MLP neurons of a small language model. Each row is named by its layer, matrix (down: output weights) and neuron, and shows model dimensions 213-340. Each number is 128 + 32 x the weight over its row's rms, rounded and kept within 0 to 255. Numbers have three digits each.
A block is one neuron, or neurons of one layer that tend to fire together. Before each block is what it responds to, as a language model described it from the Wikipedia text at the highest values.

Responds to: Mid-field numbers in data. Number tokens inside structured data, mainly coordinate minutes after the degree sign (116°22′), track-length seconds (4:18) and table cells (goals 47), plus some " in" after proper nouns.
L7.down141:130135108113169156119150143123138140097167132106157154162148187165181124059146135155078211031170141091165158128106161110119116159160116107089146165108134189132172126102150137050142214140132098101159178155179157134154153181128109112164081070107057068135118149125080096104088143119099101165159106147131087122179133121085078162125146145167051132111118095146153139139118159131185165118116
L7.down230:163225151125101111174133091148149158089085080135182098122142182163073098105078092129109118167130147128109123113163127119106099123129105126125131107145132166157137184132062133139153098203149158113097171169137128132162073168084116148124154105126108111165142108177132087107120098195167107151130069139157146105162163152121142082167154168179115080165116188167121166106148180091135138117108
L7.down402:172131153093146179136141059086163068117100151164094141091153135143116173163154079167088146105169148142121182085145177182121166160111130092139155100181140114149076176147149164113098136121154055126124080048114153107119120172191139088157108073155116139129172120095119137088136094109107155055076109198110066106140075156121110142148134082089107179171137121195123195128111167136164128150135
L7.down740:166188112110182118088174119035129143110131139094132140158139124126135145127122130147130135185106179123136129104139141143138140119132153116082135108134138136102144126087124169146204179145063121120121114118114161081166114090154130168088089056198082124174154155134129132127123117105128143152145038204084134137152144198134083135134149112117127068114155159120186178078154185147118104110095

Responds to: Infobox and table values. Number pieces in coordinate tables (the 45 in 34°45′), other table or infobox figures, politician after a nationality in short descriptions, and party names in election tables.
L3.down191:144134078143146133130140129092132160035111031106107101111135130103144149136075133159111139159120179103129080117148115189159117172097094117124143060174137141151131124117098141146116109141156072130053095142165114169132156102137138106107110142144139175133148125092106115118163102191136161111138135195094110126161153120148144122097169099088067162103145169135177186154142104100110096074099
L3.down294:122098134098169065127110098095148137150080079174161159118071122104167078133120162076077124155141118104093123121158108134183125195105109075126165109187148174129111106164141114107173098141156115060167043132097150158119140135083111120153094142127147166096140175114084112085132153102096139157099076125069132123196125143140088125114114138108100141139113148168134096115135139135166124158152
L3.down352:201168144125076108132130160112148095116101207158112106095123144206121140167159128088194120149130141169092145110252090137123142115199076171074201084127138102155135114045166156154068115114089185138156121122156079047140124142167154124129154110137110112148144142129071152066125149037117146117128105104181126126087150137137175144095129188124089136142212145121123133160161213111141110118180
L3.down791:143137167134123144132120149152156134134159144078176125135138174167123168079178131174095145130125103173139089141153121139124128141145120157187089094113149195126114124126206151088139102124134126114081085185125171116132112129149084093060205156121130146136061134117166129175129150059138130142163070145123105129083115150113039176180137123074142156115113113206105057136115145121110111151127
L3.down1112:170097075143109107090161119134137100104099161176092143145139134093212176145064117172065119176093133145111123158136156147136110109101114123141103171091088092090104078130081165160141136136155104147148117152102122145116088143091122109126096074141182197100140163110054106135127175124105129166147117053165172098131129153137135120153101129124126120156123100109128092108120094184138105137144
L3.down1353:175172154166135108122181190133122086076148132137124125123088138157153122150147105085130115116136170138108216099142098152137124139119153078117166101094089132121144098157122154124173191129134153131152164145151177099169141112200090141137131172058144128114065112141093141165173118129109125121187148172085115174129092167139162110137152127153080117132107166102141105121128137109122094140119
L3.down1427:173118138179094058134106119124115144128134100125090115127130143074119156144154165165133119097146177117096155156166124124119149103116170158235110123160140132125194185100134153131177086096112122108165172121121115107143106160113158115161097125186094150150094158134138099172181165113157165120173144134079141080100170071137123153115129130137123119154107134119161122081121130131123096130149
L3.down1542:089101114098171170132168175149170142085224117120093111140171108145160149198147124105092203083111075128164138116114139148082121151085171095083177115127126111182151092169089160148111142132099130117145109136129161098119147120204110093186109100122115079133122116125181100098185097168141098110139099173100077118147151124100115138095165188117105177138116082133105161137140107086111133101081
L3.down1610:174164108119108114147196140095052139099090129150123124099175117098072119185142173122124123136159125127151110060121154167153159122077180106119146088121098098132139107131110149125102154151116152127102181136110156172159131155206149077162110149148128165095082150107146094167139099159165114089114087137168105148093103094150186131199136088105128124031186089109079129131143154096151158138141
L3.down1740:169168125127084119145082080103129106127176183124124155117120136125156136142101139190158138130207101120094175084134101178158084160165100154078175112057095134133087117035111099146107160104088113128205120108122109043146128071175127125131165098123079108131136064146078185133094135099038124105135129125158100097138113099132156192109150151185153110139136202147107136132171184178110129050136
L3.down1803:107138133130180139140111147160164135120147066093137099165133130160113152091140121144115084150148193105150120128112157098165115162101199091139102171130162194135118126088156077102126070093137153109141216114099144109104139118134133129116160206128088049132143097135170167143140128115200140120072143126126132113096171171192130175088057134091089137133149113080112132073102084170183101188156
L3.down2009:155066134137120091128165145075106117123068144181081128148187153112172137161132101130198156143144135172161065117157116126120175106086136127173135174108107134106125110118083170199120120158166185162123187115105155120144099196093106125123143143150108150165144103139109128147123189112123157166158122112156101128167110030096147065142125170116124135131091098131197170123145097116116122125108
L3.down2079:159158184083128144088168105103115068119109114235057144149168104083128184076141164131093086100142096134139169109122122121076138143142141101176169186147131137147146138100155151164080112159104146109113164106135212118153109147151128153106149139136139199146077122046120149126170104134120147032126054085144121116064172086097150122124111148126136078141128106132129131130096144161064163080092
L3.down2211:096072142161139183123144159133147063138089134148133090175189114121120080067087167083100139138134187124105135072214162092150179104151061100109124139188115083144139110102096097092145130144144025135149159107130100140157120127077146169115073134086066144134126132140144125178130120057124121162098122132120142133134096109124109134148128156131123147168150167101124119097115139117172073117099
L3.down2249:147172128126133160063118097084188147157145127200065137141096104101151140112121160148126144099149149056138141129136146080088149140169161184127125074125109161167097151128092105100117125149084125074130143123101176130121164105092149134165154166085126127086135085127100138156118167128120160131151109118082166094090140204101133160142186154133171180102117124154159195147154060168088149066116
L3.down2512:175136201130108092087157149089069123143084190113123131124166087090148091090124162120157153133150106104113107071149159105132158114094146142109124143159142144082139169115123118139147089118156100115167132073130128144142187165110115075134131116106144078122101115164119115099149161146074139088131061126154164089148093076104082151131154152104125118168126116180109073140126158084129150172136

Responds to: Head noun after determiner. Common singular nouns heading a noun phrase right after the, a, or this, often naming an entity already in context, such as the town, the group, the video.
L9.down898:176120107165110146153186094117151149113133133151161170072128122123103117093159101123087097104124175178161101127111198122090123131104103163075125163145131178153122070086147099125134120071120092110079108144168138116127150107146105124133157084154169141148169145166115095072068115132124170141129127154145063148154140072151137092162119154152133073122131134143103109179171131136098149103164

Responds to: Wiki table and infobox row starts. First token of a new table row, infobox field or section body in wiki markup, such as the leading pipe, "1.", "Website:", or the line break after ==History==.
L9.down2080:194185179133146147141122230184073058134157112146098054149090159080082155171084139126138136139132143147102082078105119078192189142077125074134194137152149149141181117068127144134094112121130112179146127106162144141148131114110200141151131029124174111111071081136094122095115073100124126137111095135146117173114173151130140133113125110198121154118102167159184164146144168099123095076150

Responds to: Birth date tokens. Pieces of birth or event dates in biography openings, such as born, the month name, the day number (born 22 March), plus table cell separators and linking words like in, as, by.
L7.down829:127089086157121133079113150126124120124142119081127131080113100176178124097160131101140122092112139100098129171124115156152125130128152116071087139138116134109170144092131097090126086117111170150147091095126098162112175147062140126198159165132148167125192113128140148079115115155099129136090166139157113108091119094154067132103104120133121110095189117178112148157135085138133087132128
L7.down1150:169074074161155134123104116134098127177135103112061120123086150138106051127122089112136090102139121102115135172155134131104118086090140108128072126129154149163167154104135138098098118133149161183086131132155094094107197119089193090171135150156140089149099123129165176145150133138176110123141187098155128126147140151144105119082099107102160174069134151114109102121161095083091171095116
L7.down1236:191123106126134130131200185137113109117098118178109141108166121087077110115107156110203102102140098116126167140137152143163097068089082127136112151102092135172143099105132126126145157123141152152100187138097122129146122150118072112158111158152136162096106175120126110145105132143089110098096180077138141147144136136075175161132086140077077137131105080074105088135124078189088109151099
L7.down1711:133117105194166009101130087145117167125125123139147115093161098084139094146156143135117107158099160127173161123127055138163106139115188133140125129087149098184100134129088158166125093126087141133137133185169099119093138173151144123116111099180166123078117102130148112079084154137132122157150098155137157113096126143076178141190060128139091126088170145159131139186132085118111094155145

Responds to: Digits in tabular numbers. Final digits or digit chunks inside numbers in tables, infobox stats and unit conversions, such as vote counts, coordinates, and goal differences like +43.
L9.down281:036119133110141140112134139079120145134127057147077145084103094094115067109127128106134091125120115107156109138200158109163101146168182169151131078151109107149141180198088156103116126105128178104118152197128162083159133091085147103082158131127109138119085112091157178130116133167117139112150105128173137102092168140128145127106191109112178100120113146111136190103088083050123158114129

Responds to: Anaphoric "the + noun". Generic head nouns after "The", "the" or "his" that refer back to the article's subject, usually starting a sentence: the event, the show, the ship, the film.
L7.down465:169069069172150057179058113137087115073062138095111161133133125153126083148171111082109142148122100147160101156128110112131152191130155134109128168117145089097075120117091141112061131134129114114122137122149152145113148126158139051174113136101132102127168100123137207117101183136091128072123114139154181142160140105120119164102142124120147131138184189202140127152153150150134115154068
L7.down568:181125166136135142153136095126129173130097068122147139157139157163130162168104144140171154132142190113103152143132118113085142108107133104153168137061123146163106111128151117114133143109123142153145097133125165129186140149117171162098155108126152141071117150166075206132140159111081045093181178130136137132093097117108093164167137084123104076058112147165126084129175129131111152155097
L7.down940:179131122139112139125091212164158158040149150142133106106132103180140120066138127115091118101163149155179112063124115137078156080165098146113129078211157083117112160102110142207161133116143054127090183082150120088157080130161128119108154132183142124138124136139130119102104183065162122134142157113122133102207117104111159116094187141107188151138127095108092125079138138079155103143127
L7.down2527:116123106120089130126133120147142112135144121155122135166173110130110126142133125124124123145125138131051174124103127117146087111142109151101125111163130105146121144255112141102029084124115159135147137121094139145146100147114135098156143120140114126115104134123119132117080127126152085138146122092101135104083130122152146115133137128134121130098131144092117105126133120129104139156113

Responds to: Article's main subject noun. Common nouns right after "the" that refer back to the article's main subject, such as the film, the lake, the song, the river.
L3.down46:112186113134155133122104162164085125079111164131094093144146086146154109126081132123122153074097176090093134106131148164074054145173127134136177106066129102097106114149085086127142141110184097110094137113084119117125178127115110139137099138128110108134158079077113098154143115098131162115126152182139148111151120190087127090136136099061130126147132094065163147090167163139124155068130
L3.down114:124104114095130132118115139116153113098110041134110085149135145104113173138151134167137119129163132203164140164121113131115082111122081136103091087152080111134147151102132131137156150134114078205103156110095150114118091150197142018089158147144113129142100111144134137153165176209047176168101102124126093118136098123142119101140104127090181106175118094081109168132113133179033128133085
L3.down120:150154126134092125059108146063132149140168179099161146138192083150127110139109166179126104117160136129065129151099097156153123090209118101126167132124099085157108138151089162097152129171149120123125168121116147111119121126166108068115169156139085115174109137111177129106075096103031182136095127157140141136102089142063177120144108120128136136139131133163129105130182151072125124106140
L3.down272:134098133145111146135104095143133163073125112167111149131148062123103109122125073180133148082099140164117110167125187204145123092122080115140098102166125115154118139096096107143137122081132073178091187128121174135129164130145094124134205078131079201146109112134125107161098112174107174116139142133074109124099093134086096155171090126064130133153120154104102096119123136138088139071151
L3.down337:126181112147176104150093121163188177142232104144148063090143108135175092082128115123111168137143119161209097139057074109149116159119134122135137128122120090100186095177089076084072169098118146162106111117116084177101136105095160110112134191144142156139161122161086117154153141135153137136136151135043142115123080118158139125095111097115151131119198174087162183138150131125102167112148
L3.down430:103086117125111125133164100065107136204172096100092112147187135140158170129148080086100142167080084143072129147138167151102146133171124168137081128145142142169144112142137175123093108076104151158148177121125147135123124133118142164155120112112106054099099154086130112086125105055147126173166118123151116120104136128135159095121135161104059187118109077094149143008127151130132136148135
L3.down598:119091106134093139108103161139131168098117104184169123129155088121149128151181111171075134157179108117156148170116098144130169102120067091126128118189175125163121112126116186143133136131188070051067113110072174130153157152137115132115162119170162178134084142141143133132163152176131165089115101197121103120125138175042073174171110112137093179112081113118159105151112146135075132162104
L3.down607:097079106096134093084103193131085140085118122129193149174132131136136148150116066186091122070127137112142121172134113165085142104149105113111129123141212111130100088131158099145132162096128112118115138115170164118126183141099067124141206108090130119180129151175060071166158161160147127184095098134109162123119108117132135131143119099131125067110140074133104154111174134176107105094164
L3.down638:097126126139130133131163107148147117114176110091121123130096152125122155117125126180131101057101147145174141139130092131066116133160052122114138141173089143135155139076098132209120177097152069193164148130082124111115117140170114137135077119159161138070097147118085059134165095173119123111114131130070085167156092138099087037119143084120148108215150124112022102077054146132085141149179
L3.down771:154110153110107117101141093080184139151154075110116117110121085158106154110158175107203091154145159146098148134118177082146167108111122134088123103112175135117130142074078092071154141133145121153192167122142138143142156124148113118119113126110170203147149142108210192090093140191106146150145143164126105131156150137144127122152110117094111062127081158123153094104202089145113100109120
L3.down1068:148101138123103148125149123152131191132108171073194145151157140161128078161214136127125073133152148090089104094184107149118192153148108123058157132198160117208135136099084109106179096181200171140144162123113102103133153157135071076157080138136172149080124091162113114116117128148157107103123133139149128130093109144159101078107128118104154125153213146149116107176123158134117108113126
L3.down1440:152087167104183120136132113114132116019115115121116129123157150061113110137120121125095090140144168142173152173158139127102125149121141125075155095126178120134114064107131122210061110119173097128143158147119189137140127127151105139090150096090082159117124104074117127151143151123150161116112092102089109128131130089140145143081138122131152176113096127090118155090149123165078132081077
L3.down1502:194187163131123080123116099099141207110182081129101171113127121206159137106111085192076160144124148119165181089116125087141093106167129169144161099101180149075132084134154154119149197152155099141097141120126106087128091111172097162108164136094092155146109152104131149136123154115118171104078144159141101130087144122121077072151084102093110145103144173047127150166183099114110113123179
L3.down1611:145136150123117132126169133106144136120139096087111096131167118135134163153166063127111176138126111124178133133162152139130178145129142142118057098111130068126086114136152155123169097189104120194098152103157157079130074088136220118109149108157181148121088191140111079089125064038147086145146099141128102107112169101156124090152150112159089109144137107131107079119141147094157167119131
L3.down2122:126065157088074184103175105187135170164108120160133074152128145153125156068136100052151089096085145134193147117099109123144109086151107101138064111195140097198134122100134177085097149129175152124100106135114126172130143094195164130151177150145153153175056154190089166138140107093114091144105151099053141122139093168116129087133096134128158133081128104110113128150139112142106115161087
L3.down2373:121143125140127196154124129180143177116113208154124121090114111192085104182094051106159097127106135169146096075121115093133130169118147124130126076144131113106129151085140057107125079110189150131088128151152167079130114138069135190234102114112166135099122110161107089175131183195125124154128138124096110119127135095105098166110150130158148085123108191152133142111112151138124118143100

Responds to: Table and infobox structure. Column separators and header words in Wikipedia tables and infoboxes, especially election results rows like Democratic hold, Candidate, Votes, Party.
L3.down25:161096164117149127101164128138145115132140170176176117172176117057127147139198159181081142139098110138144195128155081171131150144127167139174126154141136170219118108120126173137128152072123176103198220100157133147124127129083110116163132079098109144158135140174054125160135075129112100125122155112148114137194104177115122150124105126133156114079093113135179104087154130133159154152136
L3.down421:145152124125144102091073147135194168136162144095133082154131116127137127186161100109117174140173163111119134164155080117204154141127147137131156141169120160110160157086089096139089092109160106104163123110183125116156142118133230132129136178077136077133111135121104137138167165178116151138125091109125115155105118197129163073165131117142140133076178162141106125048151106086186134155136
L3.down509:119121125080177107106073127130155050125101111085113150154137121082129113151120122119171176167205111119137177187136131153135097104123118109080106152094157140128116103180101116173150131084147081105135169146130184133107123216146121075088091150155144172209172116123132120205116245159092145201138103180137083153096198122132168071154128153036093145155121120144113136113150051196086089066131
L3.down734:135117158152186099111077111101145138088146121083144134142121113133149106135147120141081143135214082133190101115140114118205117158048092148099169191135197136106090158085157107113116119110135085132114159101107164131151160133141189102122081111073101083118167127103096081119203112092120089161143118138106084131153147130156071058124138092103125152089089153121116091068142113148097125180091
L3.down810:066085145113142143147136088089165110102153125161139099153149118122070131097067128114105193098127175179209072074066124143163151142108133092161087053105114099131060150161154098125140076135091110083163111184068126160114195165085112094120115207111164090110181123132109141086150143089196155154127155128136142131145160134173122104137122150071114088158117106077076139101144153152122119177130
L3.down979:150154123146057155109119144140101121166157104110083148105146104166064103160115156185052070171119130122126111150125131136160113187125097197137125098163096176162138117113128125150016096069137209156159138166132171054149140124098171107249143136085106115121172170145128110146129123137144097120101089111174147123108154114158113146097131125148184103086145161144128169145067135069177068100134
L3.down984:109105153168105166158149137150072154156092167146133133165144100170128118127113111151157088097076132107125099099109144100121105149095177117102140100146053132098102068141137144108084088177138099123109043146083114136125133097098131134139164189087109122158152099126130095108115125144152075155169147148133081117146160087104143150158126093126094055142198106149142056158035136153150119113095
L3.down1151:162136188060147145136159128128104086136112143105130128161204093143078145149142110165161102114136162158139177140126150072128142091129070131065123155115140162160140111186144072104098180167092119103114069142111133093126147139116015098134118077143137182152125137110124140102126086104133110107136142149133114091126130073104173151208140147108136106103111094143160071095117080128108141073162
L3.down1649:145092092144110116130134134124115201114128141169174116137115150159099122153135119102138091169144169098111156110137153146189188149123156133126188163166132115146069184119142115125101102122104143118103101116194143105136152138151176116139136147101078135135116192188179073137144160168098102109114083105078107142128165073120138115161104144126192081094128130049078116122113106152152095219149
L3.down1818:115113143113145131109122125136107106096096083132135103132151128136094108076107138117175102142064140144149144056144109071104107093078130051154127188125128114070149115065145167106156060083208118159157142130149180128106176206145177134117143088123119119158110145180098104128109112148166070125168137141094121123136192165115126147139108084083162083057153113133116067104158111138076200129089
L3.down1946:141148126170157136111096109136107161082100165140145061123130096094133158076170115052146132173092098164150107146093096116161119055135088150190182106132134087125115144124120145110108098136164119164129177156090118135128185090122156062113099108152108134153161136126142173094112183172141119122117156121089140144102055075113086106143166174149132156162137148141086124089119110121165170136136
L3.down1971:145134163146142148130190115138123151132120203156096162151136121174122134139134160062128109133110097129142066089115129123143159142101153140151144074137146111130118130079166164137073069099143162112154127146196117086143128121056177186195151134063062180139099117170134117128154095104137131124156113112124112133128157096064154136104108116151152120099141139073134133067122086097145153170175
L3.down2266:092058117157235126093091119078127135139187085117078164141069140118112112143106153084072192151133158121114143150187153140119159102152166096168169126103118188152147148137157129119130133120069111102123139117165090138145183143161155073082089105109128077150154168153152148186121126118069126161146109128142125153164128148134108106153115165088110084111142094109134162073066106135095136164095
L3.down2270:130056084124107152108119143127130154178124159169132181096184176137141116061135099103169140110108103156112080141158113123139088152109074170086154113111114173112136106124131134104089125111074086117129087139168137118099110091132182147139124141126113087127187104155157123127163181095101100149082156156145148091176172098177119114132141138215128067102125101119158172135152125120174098121190
L3.down2397:189111119158134111094166159146137166121164194102088116174174101123151142107134137134132140089096112092149160127092118151120064148168153163124075221136154114129136143155165114095131121126108132133120180106095118144113117121207135098162080165123127128163113155154069051162204146123116108120141106144130180125119102050080144132163133109100079123119129108100091124131161128119075193109150
L3.down2486:145125073099148120180086072132130102133115138196166116162084099120126102086126124134105170109130091143162112121133083172118111165120127098051175120127084115158124128087146142094158157111144096128217194154120131086151159142130076132165092128106081167160144106142188168183144121177179146123150102157137138099127100100127144127170108066120142077127123090151081132087133148150081079165150

Responds to: Structured row and field starts. Fires at the start of rows in wiki tables and infobox lists: leading pipes, bullet dashes, and row labels such as Total, FW, Loss.
L7.down1399:128134065185177155163224161122137098094119152117111142116128098149131115162097214094148163122117142147117148046143122124137131142114093118111095156126116119136165084129171097099125034102110143139124149086115150099137149158177155114174100130099070173145140170115138102167108154147125116159169192106092157116121139173112115132100190096138135173083133123139125111163065205135096109165148
L7.down1559:094163130161159146107152099137141136153149143192115104099125106163104101131113096105097088112072101195135112046067184070188133209173146153172145038144153113116156094086168161123122051121084148148118074124154111102108141136161150164129120157114120150101116178106122133154103148128153174147086119106125110150166096107138184098138102110060143142126132135120113172147149142102154111133167
L7.down2455:158164127136091119155190120102056072133141140137185130111104130113135143151157084180127145146134131142104109112100138152196137059138088103145144153149168143101094127091154090148149114084047165119151078184102068192122083123032157137142144171091093121122114111052138075113177061168132189191077114141063126113107109178132146103083151171151091166104080147022133164155122157127106144195148
L7.down2474:093137148113068166120177167085163170139101140123127136183129128125114090116122096139155170155100151114112091099162115160123075134126107149125159100175136150122138153064117178169123130125079138126162140125037130140145139086170170190177150106130142123103076161112081065128113153149112136176136214130094108128153199092094129123163147166171153085180148194135134126133085175073162157136148